config = dict(
    num_hidden_layers=10,
    head_dim=32,
    norm_place='pre',
    norm_eps=1e-05,
    attn_scale=0.177,
    parallel_block=False,
    init_std_o=0.028,
    optimizer='muon_variant',
    lr_head=0.00423,
    schedule='wsd',
    final_lr_fraction=0.0,
    doc_mask=False,
    dataset='wikipedia_en',
)
MLP neurons of a small language model. Each row is named by its layer, matrix (gate and up: input weights) and neuron, and shows model dimensions 160-319. Each number is 500 + 50 x the weight over its row's rms, rounded and kept within 0 to 999. Numbers have three digits each. A neuron's up and down rows have the sign that makes its largest values positive.
A block is one neuron, or neurons of one layer that tend to fire together. After each block is what it responds to, as a language model described it from the Wikipedia text at the highest values.

L3.gate345:523500554471459567522441513439501460533485477454469454554503568530413520506527542536484434529437492518577521394539489540458457479570520600489572438452535495437504518485378494550602497547553491514556503522490579520552551508548384419490420550567513528537481454511454490469484519559482538564449534524512480498529579550508563469523500469455495410492505553621471512541443486551510546441412564516478472587564580582533581489577550505489533590532418410587437529476483567447508441610443537
L3.up345:534548518493467476539587568528386514524531573579473388439485503487478515537491487524582449505533506602520476464478433492445485413441522517560536553514490426492539505513448542534466549608429400510529386627517586561475611486519415560496413583538476481505455464487596515445523481482459571601539513565538554553521499518526441480476519588542517505525493566507499515447426520517528600526448469463549488571441463496516467502519569475446481527459565516443567560497498498552514568546440473
Quantity-phrase second word

L2.gate42:539628372541411483437465463546523531506533534599509465494428505481390562499467452559524535477513545483483445502477549480583545470542430514439467361544555448451502507431552499471465518448574465532469504499545495470455468522499569458513570425562462504461530494510435446457426594506504496572479484404440542588528431451477514491406587438418430556532419555463578583452514489426604529544575403429547492458571561507488632586441536475492522447402546466496518520494550542647485487520536589
L2.up42:389532408513493447459485560533531531523444529522436414577471425464549477549451480543490398453452522532475531450506465457474478534476525548473553480483532453490498461481569472418499563501406531492485550554461369452602479514588529522481551564438460455427531493484447605475364517501425467490505484502537515470511391512542519464517469509488528458589481496463515423409482569432491519483348520483536430543495552587541552407464556435356498524494498520416465586463529424446413490557480549
L2.gate186:638532516483528516447448556459434500411395415511536522492486468522506518550460541485546557537531547550445538556512468496464486509510469526502414455500531510439543494456588431432643633510482508589515548520535544523506484522500396414441541496531523387491484563565445595516499498410497582471586480468456434594413459515478464571493446491540515586559545579518439470420520520486541362449538481459430406480531398425587453537373545466474466492467489472516442601416498487516534461552494536
L2.up186:574565509459432542511572455468426502472581545561443363422455578527520488556492490484539614484610526551482468447460504453475460514495530555578448570443542564466530421442515552492661508483446603540535504583627487524570423522533435371443521477557543424491449546551535491427509456533488510560573537502440532513532520466507423588403494442533570545571457532503505477484497567579489537473521519568458514490550502432452572543539540536507575421498502447483471434422490470445522450531552536
L2.gate349:431464426501435458532555419565549483446535450444546472457457557523488557425544539502555510503523488463670547466483512496472499494396529385474520436481485441531524512484555476526413495478512528467547533481537494482595539544505557584596479539474565586620456489460412552424540517545478486504479505399524478557570517509543448439431653482462584499481589501607528555377491524450532531410537468541411504505474499531526525491389423526503411504500515474511546598542575447534501447489531490
L2.up349:480503525521376614516406498495662409424552484505539491448514554460419592467562461535529528510453460464499522424482462494577422589448471425480530500592555502582485566456458504431621539507508582497406475525403496577461497510538420569597572517462520561583553453498480418493493504542550455499407428541556398443521553501562558542550529473457505439586521450418466491489542552521490509435447462473428530587550439460557490512410505425490506409496443544505522535477537489426484499428533479
L2.gate355:585528525422473492571525452568555439413444499465469431466543354580479445461512536526480518562416479390425535505494499549488484533472480502430542500484483495505466537482614450519526572416466537445522456555543548484435551489449542506398574494561484553506481497466475510400480431542595502582568523481468490414508484525477488447419449618539490446621539556525578473495527498535520485528557483568467603559498438459475557471476434415506511524519529468532536523455416531548459485506470513
L2.up355:521545478566477522483502506479517425517433529501551472496522500439475430453514560495632511503455631448484464506397579505546510554535529589511536487500560497560490501508606465432494617593520510470438500571553437502459509588494491479458590438477519549506434554543461458493478501472511563485537446562455493527562583562458408521529526497451444477528507478464455497415569482450532500475454484537469494506559477542589570481414532496463454484400585337623446482493540565513548496543483481
Fixed-phrase first pieces

L2.gate178:589523485543547502469595483531464510504586548339459462374553412509482512516553568497566533543441508453532471483444517543497487506541544462515468455456535460522506479497462437502463419560458493463549486606634496439445436611436582490424522496454483454580475365471541540429522427487538534471561508509501434457460479537509527526505577481439469405450484569482513557411404530580618452547419526545569556600462478484512575410527535422512469485572557462541538489523505469527499530425473534
L2.up178:532433518545441496493540470508464488435495530476585519460517479457493555493528440456490502530513491544525516499490411514511509515494541540564465480553485591487478477510519517425484422466596561503494408462484570360439462495466487540474494515518471591434378443473545424616589556428458423518551499483596624508597497469551434508456482585574548452587448471518476469425569560508408434477438445524497420511539503549488463482509457509437562392542566464491474610509530443536501502450529444
L2.gate202:517490432528556462512479425467535501437448454481436490549526502546359463403548549442422415534509477518433572418500563439498486515503478477513513520511550511479484552550498501500421531484439435494639456453490575478571516494433491546424589565479444545578472506492499495458570465515561489554519447493459500456503436516546459503529577475510569497448456512545514472515493487584416509531538480554492560617541574519493517575455512517525476411438546494503533506538577517461470503534568501
L2.up202:534503524474558527405454380522541611487422522553487510578487506547413515444574420560442466531520493569435478570478454440495499535547501412479551424467577555432484531522523503446457473571453496429566522462615519486482532459462508591482620555530547583501484493536528584588471530545561468599552420464523631460457575489561509535550515554593548530418483476441487455515478528599454455467457508437525528504475542488558433497399400511493517448459522471512490514439593477524573513541486496
L2.gate518:519384509506582496460480571487519500527417463502419459518612486462449523502509502521488561482530500425378505489510534414519467529468466457494499482544471435508498455496443537512458523607501574538509479476543619392479500518552518402417411509531471495554514468488429391538560466550566451482488501524441561528500570506571557361587481530548523508528511528542524522402501520529515560479504412459457590545492451503540556534572473508403520513454526573535481442563500479577512523489468490
L2.up518:615460492472612512633515415461545506496451451426477439460425431532492516463508460434523417505493573418548517535510507476584513552520496477440464457579512536471501495546458553533479494492555511469411499489467520388529469499505477520543502477539495435550462495499497396442560477420410569587534485495497519518442519572482485442595448568564452554534499534485543415386523509577466537467440500413456535487496546451532520487514479444468503527475468505514532477470613608555529538471397496
L2.gate568:498504385500517511467525581495487449445581413482469534483579553522495458558479576499398517466552544481473642465463430564612517518411491514518450501513499529402503480495505508521488558658494472491549390563554382475467544541502447405572566543522569451498510448450476441452501453476507425536535576507460523436397541542528493496458500560526498464424507499460517454565486535476418465476497488478470463562504512549498550544476457518547528555461510448452375441479562522426439539568494524
L2.up568:458555510402502448451496497396425537533430532468660472564432494538503459391502551541569530393430457480495437537477512525532489436490494529528510477552495564500491547445458557484545475491473494494534628564514534480563571423611498538505550565557462467393532454569450561502470489404446554477532546509499488441485474554486563451454554473529530522430573528405543478452464496489472441622462480499535554545529540507539473510494522397606404450519526576539588493485469474472560396430554479
Word starts after openers

L4.gate182:477554432513471457496527495486572458523486372609612494508499483495495558507483520477512556569397538472579454530415537542554476556411493487491393521560488508429487575436462577607487487476633543504503407573423536480517463473483548542397491531486540483572496491554530465568506521502525490556552532529454520501491516495518636522559560547465514427618512521552419563535425611510523478441473511451527524596492547467500479532502546502509453571485508501484536452593507582527482515502535436
L4.up182:550460553524395458587496553509516479480427555527539508454470516516489522530513549538490546489495527524667420395464497424499497601505614565544430469548539454475477580586424542410519446593445481471514525540546464454453557487490598476486440555508536462492495410529604488484545606477448521462493456533504499468561478495487531501542527624532510488463438477523557509445432481559605455576482484621485593573482527556511472457431463530507412491527413444602486414407479494543589544457505445
L4.gate334:516512466582528506539587574555503485503475592457496512575504484476493551522484460455492503457475440576507560501540523486469500521519522542476562476450513483448542422475524536522499511514510445508433447505490431565538442645525499450578480509530582542449432452378464484537595543496579536448498385512315501515532420380544547446498595469503474536465513560447483469445469465516588600513556505509475471464562484492489418488518602483554525582477547509559574465442525510610462476445495449
L4.up334:489581409537492571532515515612449487553573549442353495532480483557419500473543425443476473537418533544458578522542489570486524465449459633568486422479625514594554544484545608488572447553429423542503525547425480613616542591423553523560517451510488430465504445539554466518593466470483433541508550513436528566503555438464564487443507514434473572568489470558454425405523470486575632475513577421468484466506517451486508502572491473556553552471533547446493432550528456519516451454523582
L4.gate448:491512492542498413478465470534470466612511503583511467509401483487597522436529407511537541529474459568542549513458510467427538448447486475430437605445516425486388567532433471520492468524492489486437469484514512436540539571459500470532562569528387483460588456499445567496531550389531506497489448455482456491482356555552516534476479537646520467556452541481484513471489512475607545468491460612502514569639499506496549463463474482507489518527575537505533478428507517520524572461574565
L4.up448:422441532548568436526544376484409531448496534461442510582414556510488541488536466477521530560495512518577504438506448486543478430493549490577509508534555571494366473526430528505507474519457407460463485584392517517497578486514446587477541634397544489516448416433624519583572516485553433472508483486529555481491491512512522495541524534510516546392569529573396558429437478523573416541454495562611460507487534477475523415400411491444497510585537474547511505519542449458520491451510556
L4.gate566:507484517501651540478454485549487459593549464480440414415576478472497455483452519551533483480485522558494521487497510496559510484503495461455479461571469578427507518427503513481488389487504536600531472447491493507531468568559474562462498499515465556529555497475393500522491572459524474516521557358496541468465512505534544445569508455502500499377472569452503513562510532533585459498468556510607507489472446456465569447389529502485499525562525537497495559510467480479422565516474519
L4.up566:461520485389481500488520471493494423522430487506499463559522495436462492538548537492409541508536517483530542489473465463471517472542468485528512488518507499543500525529448533530459392509476588522557580417509515515518500442561482505495528492469574534496527604436557518613504452530552537490544432486449569521475460466545445448529510623471423444405436466529479476479483550621535524560428428499522475474583487542476466522475483486500488517538544482533466461587409571505510568393492471
Word-initial prefixes and headings

L3.gate322:496381557539508446566544431488496461479443433534538553564419509493472507513418554440498421537535416531475482487488424560489499512543528454491516419504463512520446564504513498542441577619549570548495430513429422531498460514463422520352514560512435458442478530526523514468548541525552504431506438433618539531519475576621470517482469467483476486485475538573539473434550612480619536530432562489553444472503470531580550528471510554502481505475450526552517461581450563432527453512530522
L3.up322:510406481518460417431566515520441570532505407509573506547467519566473506450520528479475503525530438527509493526457498499503479528515487437483475438496496465554459535485436490522423445524580483491496467508512461499505416409401471465389538596491429449545557505523425489472554452507508513470497466578522512560522418515539494438512569590587453431478481567577422489496381429514519518524453487499557471455515572544614489516483552523542602514458522519521528516552481520453417473445481563
Word-start prefix fragments